{
  "num_hidden_layers": 11,
  "hidden_size": 768,
  "num_attention_heads": 12,
  "num_key_value_heads": 12,
  "head_dim": 64,
  "intermediate_size": 6144,
  "vocab_size": 8262,
  "hidden_act": "relu",
  "norm": "layernorm",
  "norm_place": "pre",
  "norm_eps": 1e-05,
  "positions": "learned",
  "qk_norm": false,
  "attn_scale": 0.125,
  "bias": "all",
  "tie_word_embeddings": true,
  "parallel_block": true,
  "init": "normal",
  "init_std_qkv": 0.0203,
  "init_std_o": 0.0,
  "init_std_up": 0.0203,
  "init_std_down": 0.0,
  "optimizer": "adam_variant",
  "learning_rate": 0.000398,
  "beta1": 0.9,
  "beta2": 0.99,
  "weight_decay": 0.24,
  "lr_head": 0.00693,
  "max_grad_norm": 1.0,
  "warmup_steps": 320,
  "schedule": "wsd",
  "decay_fraction": 0.602,
  "decay_shape": "linear",
  "final_lr_fraction": 0.0,
  "batch_tokens": [65536, 131072],
  "max_seq_len": 512,
  "doc_mask": true,
  "train_tokens": 1131000000,
  "max_steps": 12064,
  "dataset": "wikipedia_en"
}
MLP neurons of a small language model. Each row is named by its layer, matrix (down: output weights) and neuron, and shows model dimensions 112-239. Each number is 128 + 32 x the weight over its row's rms, rounded and kept within 0 to 255. Numbers have three digits each.
A block is one neuron, or neurons of one layer that tend to fire together. Before each block is what it responds to, as a language model described it from the Wikipedia text at the highest values.

Commas that end a complete main clause in narrative or biographical prose, just before and, but, which, or where.
L4.down1891:159080095096102126141176173132070119122132087129102159147116089127115102101150093131165125127152101117140142107073120127104086088174130125101082109081114160145140160146141106113178122090059101136166149105132147123146122109169162085078084167139131075108125169161072163070107077171118097118108083193132118146139160133163163125116060147114105136104085127118119131069170097145133148132134

Commas and "and" placed just after a complete clause or predicate, before a continuation such as but, which, since, or a second verb.
L6.down1226:120107109107151124169118135088132112078109124116151167113155107120115083084142118165170100119215068102094172130080133158110153077115081150134120081126129160092057117150157176148135114113135186108078161149088134137131157108128170090146149180160108085182158170182155131169121136115160128174133138142090122054173111143186144111101124187098115130132082100147099167131172113116148125103109
L6.down2204:124189052114116113049103127090066147173100103090089122096050038148150132167094046137109152143183104163119193123103104150121102111166128143019105090122140170066085041107130182080145121111027106145120104153097156097144157156117144135233122112142051144152137049175106205084147143099153098101118124109126111158110071167184136164125130169141150124126114099084131080173111156153149142121177
L6.down3030:131121089070078121152082125121158125129148139184191167129071101149149109118143101167083105142219175150143119153062110130119169121112132187126154135123122117123137133154152135038098159127132129152141124197119125102105084140148084087113120169171178135092155119113091141110077142107148100134145117126197145154108118069101127144186135131102113105107144155142158092146143120114109112158136
L6.down3374:120157143183156128139091082096178084120178094129160186125085094171091113159078130150160096135094117103175133108127125149137142143113106122103152144095186180173103085116139122120129088143064091159161113103169101159137109101103160083142110188116130160122119103119118134118133167107073159085136143182174168085109193147106135110172130080110114188013150171128129071133098128117082180148125
L6.down4214:161110147131146117149187187154099131144126125128111160148117144102119119099132165164164131070138169130136177109121133065141129171100136170144102090133120150113112114104135146112128127119083139128131155180119114119100135090142099081132155073183174092124151140126107178121122100175112120106101153100151094048159149097102128108136082168130084105134163172108146165121162211111156145122142
L6.down5586:081024171079082105149122097129113150098120062132163078127125135100070101102117099143090171147102122126079148114139158086106124120163134106127153098140126140170108141076156131151206141147175141104131154133112102150108075146119191159143123089128106065171130153117144138097127119092179125171137111210085089152155109114161071105131142123146160087185138129170116086155150123146150141119058
L6.down5692:161076110129108078158108160114135130128124106139165148102104143123112079120132094190146117071190097095129132136108102059126178158105135159146093144072152120126149163143148106154137090084123095132144180130089188087155111133140135104127134133087155111177173119093167158123078184090116142124172110182146119060156134077171123106139109118117030082128196167163184077165190101107125099109154
L6.down5722:137091147076068180192085135082092163103161193136134158089117193170105099119099134095099096142108153090133158139116102131143207125094173130188114109129130138061076125146175131127135121137102094164043138114137123140158100201196098166075111066160129157152164098104155156151154155104182128144119125125110079102110109102139139177147093134106152057123129093127114199165127127175179141176119

Fires on the apostrophe in possessive 's after nouns and names (McCain's, the League's, Rio's), and on the final pipe closing a table row before a line break.
L6.down1531:103104090120096214125065183164098091111117077134140121146077171153071125112139119121188099168166109136084151159159147087137130064069158158086150081181127170097119168119097119143150161183143120076142131107161117147178125187127113131129117072153080178111121133145137161099118141087097176212166141178142130132115053140146121095137161157150131182210084128151129066186138136122165155088169
L6.down1742:085122113169120125115129161194134141107123116175071151076132119146133158126131117087139131148190092118160146079150136122128123153140081107130114136120164148131088155199168077158112137138137118145191157141150131119102097156103095110085171142099209144142134071154065092115138085114148098083108148165145129157094095150142173099157139152187149087102135168063125095138113207101121160095180
L6.down2388:144096115060058144122234140169158148146110119115060080131128183110101133165124112030098076183146177158093094143114154116104114132121122170236145146157145082121200101126132089126196143165136121126119112090135163097155113151083107120116095108072156135108093105129108109057117143126092102137168123117139100083169151111171152154150139087212168160137143114121121176130135125161152142155157
L6.down3045:090091104117134117105146201129141115102156140146097134123098093115122148154143082125136140123129084143144155149130126153155080167147060075136163068136151136161104129149130105148119116097114148115137128175143088096157081086116103108139130156152148180086161109127111132098122132147139118115043079165183106071096113170132121093110120131202122107148113119147139136061156172049111153146108
L6.down3074:144088122101129169087125149116069138123175097111149078166087122128158095118122137122158155144164135139098144113147173083158143135081111093097136182145103148116154128122131065123179124118127133081171109164153169084157154124184138126156133101167136101087149154116104154143121138134167117151168105177143160162129154171169145103099155117118143128104163155128100097139139094147121157136137
L6.down3594:148140204084125129141155098184121096105098056080057072122094156112132162115100181086079138088126117140126104075150132092109141092152108165179157247092110080133126108141144082148153177161157099163098129152128113115102154166131210173176100161145124126131110164065117152138078105114127148077131128107133148150181150149157138145141127133136129095146119086124141122154126176165158159110140
L6.down3702:138137141127124124106106177104070143194143119120101111085167143138129148150108123064119185150150087122123191124105155094182145164128131111105125164100107192118095095143098155108154158111121123189120137143144100151133174140172070069130062085139088133166186138163125133076191133071100138197116106128137115115143143141141113151088151145153119160154126077111188154126079137118089108093145
L6.down6086:143127156151123153078113102116158135171158090117155130138088156154075113156118155124086096129146152108151118145175112112170123107116111186122143135117132144145160128150131128089127129110126092120102155149122049104123138087102177162057122112105146083168113134089153128154120118124081166093149148094129152085151025188105189128129117139169122128110144073136121105107198083149142100111182

Apostrophe right after a noun or name, usually before "s", as in Christie's, Women's, God's, and occasionally inside other words.
L4.down1780:157103151107089060110130121154115158144144133105130095126169150159108160188140096089153160138141066161071065171115139085119101087085154119124145098135129174096149108138109167120078116093115136171145116103120129146147136181093116123133133033102119125135068179174103114150120117119113159113098195134128087136163159052107130174075172143214182143160135053105138059164036102068130151115123

Commas that close a complete main clause in Wikipedia prose, before added material like "and…", "which…", "but…" or an appositive.
L8.down736:112112134086136131146158172146148116131135145122146175109133127082124122152169106181089115113148143063148172119128127096120112084103144182103115093109102133134170118115156092053166149149154128124100141114158134164120146155137195125113084095144146114124136116173155137143082144141105136126067109149151147067131140114146117113132128147189118131150098128151174156116131121179152165095145
L8.down1961:139169083181157119093097147123180136135142125081157131099101178113120115146178131111154171071167146147096164128105132114099118111102097157133099138129120146145149148162123108117106158082148078123192143133127122110138121131121143158135142121063112125109122130166134131122145186100100131111151111141075098054123119092115179133107056078133095142123174112085156140102156141160120163096156
L8.down2403:147131129134175156129111171123152106164079063125161120135093172176168083139106096140195095126147114086105160108099157149160150140128127166136118130157088119139128092088147135103135072150116102123107165154080171106120157145105089174136154076061133135150180131131150164112113130099116154079124105123154158136104152086122151147122172097111125112118141147130198124145126132120088101069149
L8.down2640:137158082052153105111156112107117143172046134127179113105151172184166135148126156147166148167099128120099123153057130155116093121109095121181111165155147129102181110069173172084138117110084114138082156103123115156112162153094129132100120159169142177200049199101067104113138071149152091093151095105126134212157162097120122138158138135075110133092131181109161116119164151078102094098075
L8.down3121:163100090131134102154123157135106164097150109142129146058149114112098084131132129079181149130193148150109166165074120112090167148117116145123105114092135118118088163179168148096088128151107127153123180133126102118144093124098149129127125108052156118119100119175082142148134108172097146119151166178121123113095113128085132115119099110151106122138171095134117149183133145127197072119154
L8.down3416:115150147163181138120154152125145122140129109134134116166132098144113114117159116110143062150193141087129146128070155117167188163142125114105139162119098130106121179112155122096130077103134123084115191132084201106085130147120046085128129113128118128156114169099133169164112127074136064147150041097130179159148185131173139111135118106066131111126156110104150158175151126140104114098196
L8.down3484:087083146151172122135132196154130113134101121142079130091150165125109154124126132095186153121126136100153147165177141163084145146075128181099050143167142117125132185122118119109151050092141137164078134158183136144119158154084154136103134111105145073166155121201100153152159128134103155152149122070182120123165136132150141170163166119160150112115143088113148159144122112137187122122122
L8.down3520:164134107126173070126133190088169150114065141123152103119125122163149109141078133126125114149155131136130166131090089136185134105169103193051124178130114128123161159114186122118147093099179153100159196152120204129136170094123127158162157077094104156162158140123127141136185113124085134136124111073088163099170098137161155133147146176150138155085144148113171181167087142178126142060168

The closing pipe at the end of a markdown table row just before the line break, as in "| 100.0 |", "| Notes |", and separator rows like "|---|---|".
L8.down514:120173143142098141123098177176148110088138152138137139103199124100059098121156131156122095139115111117101113064120132142144120127135131165160099074119138136104116096145101099083101104193136134112149103118094155153121097183136102117096134139126099152130133129124073180174086089107137085164153176135155139160078098128145100154104089150122153129116132130115182117104095163092148139059182
L8.down1991:103074127094117130111102211094130114081126126132053190073122112121071146104125072116132121141146115146114094121107124132137126148098086105149154129131142129133098117164160132095066109187140124135111148153104157088087107173143068100119119153089163161131122057154128093120116154107181092143105159145143113102136068126139119101127120162130092093095133140128155082067115122125116144120174
L8.down2315:068118113087120120095123158178130134072119135117089149145134165154114114131143092152135134128152151124121112161128152131108105121105155136126136079156141163121133134128152128132141148144145083088120103137160119139096113142113121125142138128127107161126118098169142154117127120138159129112123147077135117109158127135135081159139136167147108052103165160092139082115110133109124167153144
L8.down2417:098144192102074152134109132129092114129090137091064125160145139117136156147201140090089127192163146097129159110149142092172143141108106101086180161085156158121144148166121125104102101118163090138141136132143165107104187103149088126083118154123144154167101099099169135117125106106150122145101157105140146088202129089133216143111121099128117141129142133132064081060165110105099115128129
L8.down2838:172113167066135171119113120111161133076077133116092099047071179095120077143142097122111142182121166165134089125150174122156108110100107097174138107142165123144139159164204169160100135157113094104115111146107150106063080155128130126132131124082155144143148100147110071096078103120129112141135078157077122078125101082097177127109147214128114094107133109162124165134127143124116108086127
L8.down2914:108109134120141078143117144176108145191099154160127198117117171129160132139155090130160138131153140117118122072148071151144159128111146080114069154133128137112064115159148119108086172169123115125090146105110114111080115019109118091092122172071140159113129104128131113105118162120213071164189202108112127152119045143092109210151112130117088072063128125204159063137116116080083132151185
L8.down3481:087064137049122170121119111071104156117136131121038134127143130154113118138113097126108154153154134150151148123119117141110193112140127115157150139121103140125077081184119092048135153127124137116125157148177162110127104151139126131102131113152134149156127118112083111137123125111183078089096164083155154120138135108165153125118150164145151128063137103112210129012127102062093109173138
L8.down4969:111102111145086139102072154136115122142146150089087137126089117212092154086106110091143192136097128097072146123096123134102154165112142150186120123131156148098049149173123137131131116174162184133203153117136099094122109147147085116132175175139111189141114131132162108167097165156149126149164124114184150133152147104118127145137109128062084123101108063124125098109111134160149135147088